From a checkpoint of a small transformer trained on Wikipedia: MLP 2560 tanh GELU, LayerNorm before each block.
MLP neurons of a small language model. Each row is named by its layer, matrix (up: input weights) and neuron, and shows model dimensions 192-447. Each number is 128 + 32 x the weight over its row's rms, rounded and kept within 0 to 255. Numbers have three digits each.
After each neuron's rows, "fires after" lists the tokens most often just before its 100 highest values on Wikipedia text that the model never trained on.

L4.up2109:062131154113153142132131134140090130163145176114134102155152116182084107135132158131137068125140066138147138118139102117153150153110137097098141107149101101099165118120118106122072153153111129121165116138128140113129166183092146148098128149160158089072117155171131120125155170107096108144132088167205142134097120111180096151126095121156171136099155110129021097117080160131136138083092123094184131143152133115126126126127115172114087076156104162154113149121136121156120224112119107081124228143141111022116158102160102157156106112129131186067137202178121097139141137130157135122132133182128121107131144177133147147105129194116121080145155098031136168116153168123104127139063150176153110102044114111170114099164244137130158120117075142109149181140101068135153113133133122
fires after: " ", " |", "2", "1"

L4.up418:090180171131112109116145131143128121081138081095157112157094116126078107111129161095088088138109148129155102118149125081158141148120083166111108209122106132130095136140097146140097082131066118104172122124112190039216142136053102114174133110156097200108134126144077110110156110099140171148145154222152144153087096103136190115131164166134133148121158129083118153112058153093107102133111107191137113200085155137108149147104135133094105158086169114116127141146113142187096141126128145093120060136154134074096118135123087153120127102168088073116147057028104146109120097057095115094119162109129146125094121148090096133096159118078131138172113181069167108157154123145171133135133123129152154135140134154111159112132179110149155140093136124134164109072131158108118141117135095
fires after: " to", " ", " on", " the", " On", " off"

L4.up1615:111158199134081105125110132146159142125134079137172099175097154108080119117134144093142101109149070090120155093116208147137129127148127070138057109127156102176124095129122124149107070156069124108063113113169128117152215160081098145133062090171150230120128117155080124109120141156101120122095129138116120159115180196108125099178140143123123114127101182101145073146139123126131143158098132098112137116078091155113227119132096142144127124139118115101171148130130121149124092125147095113081170101140072169158141123169122115141147037091126133093106086159133144155107124134161080128135114118124124165121206113127132133079132131158150150103160104145153139082105104112148111120095106110116077163027000176063168146117141128107171106192074137132135078000072102130149148184126156
fires after: " |", " ", " —;", "3"

L4.up2425:133069095098119131090146123097122166113076105156168080109138168067167114066129071147133158134145131138152153116097064121165210099135136141170154149155091097159123202152077114095126134122105094194102084139190171077141116102095116115119079120110169138140175142128126126132124122164086126119100105144172160144124139170084151138086144140157112103103152092113120104096119069103129052113124149091093120117092196120141040137123175159169131137136166195100150131064162152132138121087133126202165084111109112157143154131105114178151068126106111147120093154126108191147115137124113114106106130119059172141095128133128171187146160147100158102159131174153143133144070161127147120120098225074098119112159139175127150110150146146172213115081127079166139125096124115081138153057131045
fires after: " of", " the", " The", "The"

L4.up1937:123140099153161161126105141102163080119106156150174178152097133139182074100119162101137111102186156075111052125104170143130183099139161092170081094087085130096146155106151148098158100145130117185125125100101134149158126086060140100116060143085083146063154095183108101139114165115082100086068196104132154202139121112113121083161164145186132098090130188174084163133070184069141113129082130077174156139066134078086150151093094168154145118110099156132186111175104024143161074151158122224137099166162153110096163126135172143158164106130134074170141184051138096117117067131132176094139147145108129134116134098149155173122156139121123124095134147139086117153155088080137095141072121134104157127153153114111154107193089066117119085099096121186139146155100144117121173108094129
fires after: " ", " the", "|", " The", "The"

L4.up825:110124120140057192112080174231124127090156112172138125166120140099120087163083125091122200146121144140128145124080129125148138129099122108081135074160068133178142156064092132128106149086072134157115096155166120030126112140062113120084124081147129130101117144132128150143142097118112102167081113051113225134100092169190111171080157109131139129143179142109123171098154121130164109116090115157108106069140229075121122144117091174110100068134139169117104116103093129185114116120183061158118132102133112116129110073150163085184067086098173149182138137114094116117136115127173132141121149081158119141112111136094200212157123174095155134146108129138070116175158116177119100101113139173137110198092115128098150150153158147090122129081155131055110138118137094104105140084087090
fires after: " |", " ", " Qualification"

L4.up647:170052153141111103171111130106136193164198171103099136130093102128222102130118098129108092146106134114135041155038055138120159179084192161103170103129102133095140173092134126118124161181107072198102110133144132103154141144089155109112161160125171117159125180120159115127122146098113123135090172123129114165183148127145144187122083100100114117079129093149105087144135171182100113138124114102061088134113182151075124096104139162092122163110125155145145102145124131156144117089114074164163161102144124133069096142207096117089162138088126145171171088123091135107093152185115150175134158148112111165179133155146105129112196141148138146136079120132138132158144111174204108122172141078119133074130134185131146119186125136071127087116121095134192122162124141199181158084086126
fires after: " ", " (", ",", "1"

L4.up321:121174178172011120120153166103126114163097119163147115174167132124161140093035098141159052168139171176075186119133144134182102159110107115148121097141190115208149134116120146137140128090133098090150133159135118084124088110135081104119145114145160182146139165164151086125147160130119100127161163071124213128164089127126083145115088108143175084132118163087118155127131149104123061063107157124130068155103139174093120149152150115186156086129161181088226152121136094066162161111124124132085064154141131053118093140153174135137148145178110125127070179073107096135175111153128111087222125190092138125124112141072146096091127115192075181184056156125120121103145094184100125152122054074124183118084147091159069093143117124162150137150092114117085078138101144156155132089116142
fires after: " to", " would", " can", " could", " ", " did"

L4.up2314:071145113176209118104193125113155126132172097146047118125170176104166139103151136085046162146130126148151103120104166107094158131160188073119150141145146143183128054133085142085100175160118148090132018131142127104147158151168102101131113164123128142084105134123139120112085090193092100080175104155148055116110165078080132191188115110118118135130114114099016144121130154158161142169114184150145141173120120142113182120105119158106155146162081137106105146157110125123143100144100100158170138078124140079131074100110143123119111128154117195129139139177116136100072129141109148088063121113121098102133146114130129093159165099076105109131169100156137113125132081132094128174100118168134100108133132138167139077107192111133113154129164107196143101103129131150099180109129178
fires after: ",", " United", " on"

L4.up2238:133147126119143174128152104145110102143190158094123169136129143141151120102143164104183151130131127141114158029136145180099134155095165110083151074102131131115178107066140114126128091173116139123121161042106110222109106137114122070152133074080094160095067138185157110132111130082151101203100107080104133153098052101169105138193105126151129105132177126140096097115157112103092094141154142075137138123081127077153137118102136094134114115106154121132118114108153118134112076193131091144171142154111127139111143083085103171100107131131128163164122046098125158121158130144121173161110140131153123163133089146173188152073098106133088062156185223145081123113136187135095145141097150153108125093163094139159076108118110115126173146131127135096175099127087132127198082104154162
fires after: "|", " ", "–", "\n", ","

L4.up553:100072196120131127156128083101095083071149110088117141131125112102107053119147199182123112114136157142118152173120124142097135164117125124085123077137121097130141113123145172091135089118167108157117141094123111111173114127119102235143121143139104150140174087099118145137182149105109098134132169147104126116171110106188156135142081117134159118127166129105145088092143181079162113090121130135093143187095122114083120143148135162112106121093169069122114160108139167125140072169099120113146076112144170117134127126098105126159155156154141091102198150135168100092120176122139170118104122177180111101121123165087119141101076125140160154133114172152040182177143108150118123213144137118106095140146128135149152162170152107128162075136103163121125156099193066113111102078173116
fires after: " the", " on", " of"

L4.up947:148085092095103114073139180106145150104158133204104121139205143125089178146083108148080080152103182145163129155125133098143157111101178066140181150135101072106137113155162117118127132063078107207122118088163093127174131093116124134147151155165127212151100180108179105086152131168142113146147095155117199134177144103094186208174165130079156095108255127140152072159086127136066135094135143132166153125140155132073057138199109115101174146118162116131146075120124153130077173131125148116123086135105136106168110087139150137154136116124128179104114164168126138114071142105083132124135137222055119108110136177103114098125118134170101117086126148129142122155133090083112160140087113127136049130173144130116130128125115153146130089091135102090150125155103184160096120091121079
fires after: " |", " in", " the", " of", " since"

L4.up289:091144105140097169139084151124124130134134157089127099083120189081078155128098147164134135125180074131127113165080145173131151137110100175152171179119106155116092089136146155111089066109060158100072085100098100118113137131152109183083133169107152180147163097089081148151162140087130137143082152132121091075120170135098189133110174029174133087123130116131189119129068113086196118149114159120142138124086170145150104195132087142148094121131102133128171165123094118097138126156137104080138163159161132045086106106141141157154146151138164136110131180112110119112139101136119171121138122061082118155085187197126189152138129152099106119129147093128156119131131150172140134130084080142156105190133104134145113173157142167112151084073101119168118148133069086138150117123137107
fires after: " ", " the", "2", " |", "1"

L4.up868:100118125133097089120104073138136074125172100159132154083123132100144088126113069154127110134128108151103083106135147083117137120098116141110116144170131124149095113140105118151173150072152132129141173176138121084131199181107110090084118079075104101187069104088112099154171078101139129131115130091153209086156140137105132078089100094149094134109116122106146140100167116150067159147110134146160106099182169102142137101101091084054188146120172071131162147094087177126149071088175150082149067098172103110108125125079132145094092115132111169112152144084156122166160157110082157093216101121107127095116104121151071130093174079159134125108157145147135094160139127100126113137181148129158134088121099156093123137151073115154116121124180099124105128102069149204088095133182144
fires after: " |", " ", " (", ";"

L4.up1308:155118156176138082125133095189116141135148132164154138166136176113119097137128149138135132162172125176166118089028138123078101159075184149129113085137086108166151143127123175070117122178074150113074132107148163101137175141162138114101136144087163141126112115114130134140146156141072099113088109125107121149106148117143187154144082116073169120090094163132116086193120140135156126152076099130169107161108163173161147184153118109134123173174103156142119168112136173130088140129173076077116082104146095166157097107135138156175073094155180147157144127127106137140110098086127148130036115152107112116114081126082110107055132214126142098137170083192085109110064125166184135127165174114116141130111158143127154141106110143154119184091081121095149068132171131123101111076117131
fires after: ",", " (", "-"

L4.up1491:136117016066108140119117109116168152120101179122154140117158189196129085142151103143097132190129095191132109132158097131138085156090147095105110152088124107191165175135140126099167166090135171179086108090205154163192091111137197142155087163117118128119139130120181132112137172138082192141138203142118141115112123099095078119130111179085175134111157187063056107070127154135163070159155139093123117159097114183100136217107119116101118161122143146137127124149113173132142136190112108092099171154181091112138147123136181129167123190105140110131189142155139104153108139100167153141140133166082159135095120112114208155128095135097160098146136035173167154166157134162078139163113074140149099084145158093093145157148130131115163173081216170137101130134139077203123125117140149
fires after: " the", "==", " \"", "The"

L4.up2439:095091119106129117175150135138130106143094096112166086144134151157090113107193079067138148089131114142115083128105126162145128123100092140057079161058086105167152171081167173125133125135166217103184122113057144133148114116142130151131136153185121129120082106133138124126155095186112082117092174132116074130139138090150123118116164187198087103137182103094164146116072162153103048128178095107118140159181121129109144097112113064141133168161199161093151148090185105063119154119100116115099135108150126185086067137125151090106138136077140119141150175131105135108167172066115162151139084073096162123128131149046102118051131134134095103151131090065149115138161105091139152175173103138094086188135124108132065145189165133100175136133251116132113135180137134103112144112123096
fires after: " ", "\n", " was", ",", ".", " and"

L4.up1134:133150128141156080124140142152093141136138134108134107163093122046160071095118100145123142166167210144137132147041091136159099125158176148133168110128172096162161072105084107138165191134116164145145142109099090127184130161123188102112169209185064167092199094109124138154126128115133152113112106051173129179127119117160170089138087131057106107131087092142135132121108106091165187165130131142163151144128113124140122117102098096158146101140156113173123079138129128130133124131151123143112158113140063131093103120136120108158185123149131152166100144089132124129083127116109134101087144067092080112178133120118151144137113114187172108088158102136133135162148185132168144123095168116151058135095161199069163082131129164097086098131159115125169052134172161094043158121090117
fires after: ",", " (", "C", " C", "-C"

L4.up359:144075140125123113115083101147111099103054086111161113162135102114154121167134133106149160079134133149153122149158120156114119097159204141161112110115082092207194120161120131165125073142152095131152133110062088182107146077164170090184069107106083162134131149086119087084108114155136090221087112128124115125053081187102112123111126110155146167111197062169125151137176117100083084068164063186141107090148137115143106137149073062107156117121147087147103089121137069157090099172140097158177152185181101147142176166093149131093162136107135085144148089048138097117135131059130115195140118100100111162075125146113091149109162153171114112101113113147110188105145108077167071142136081124076128125135113122128135094136130168118109213122144150153085132138109147097164179114163134
fires after: " |", "|", ":", ";", " –"

L4.up1948:121136129179174133189120144114154125107169146133128137163112141161123147096088162123145155123159049070108155093074111069141092082128126094120153107154122106093114095134098175139092079113120158163185162145122132158136104187128170101215138065085140140043082104131112153168146105090070102209058146065114150135157120128110114182102039109142156132124201107108122115129135128146092088128164082151127111126126146082138156150100154111120085123161149112103099089119058098088097116122114184137181116162190138128094135124135157117088095113131095090151121097148109112146177150115147164157103116086131179066116112137097112131069138076155178146122120175130172101093202111116127079132112135149099175110106106074158147070160113177149210129127145143115098138108150144114192108093112140
fires after: " ", ";", "\n", ";\n", " |"

L4.up2038:167126141165148111114132149094092088111159157183132125130122088145127102113186186147093150080105130122182103145089113149164131171125117093099086121141105152139122145082151144144116131126117103101106161115119142142113141156138127169113092065157109127152134184090136155100147115086124079139116179104138098183099093084132094152115060148211092167144091124082174140161068171061110146152117153129133119169162094159106153165183129112171085184132097139091140093136104114129148121123138077078117152077103153100102139104105178131171143178123097105100164158164083105130101128144100164179131099056069107131089077096171138146102225135130153118098142157154150125152149123154150137093084126106145111111138143070111168168108212141140108088076108102143210096132214084144125115115096172
fires after: " ", " Y", " S", " Def"

L4.up2451:137141153159071184122094134143143080114124116134088067153137099099165140136138131171143142055109094102153149058112095122143126139108084162063063106150186099112162153041124140120093064134165167109177139155097134099145122132085147114106132166076148114116124119082136117102092146127132034119134121138151142145127190114117128157173150114142096097122079168140141110172075131140138110103096128132149090150151169153137163188110184116152108128138132138115110175065122123198158146098170143192077109193089168099034129147118150178092144136159085136093118109144095154134173132176147105109121103082130087123134112124073125142095174142115100121178181154104203140164127112182139102091137128112104147135124142098157078106138159089150150127088091113090107127082142128147159105134132147
fires after: " ", " January"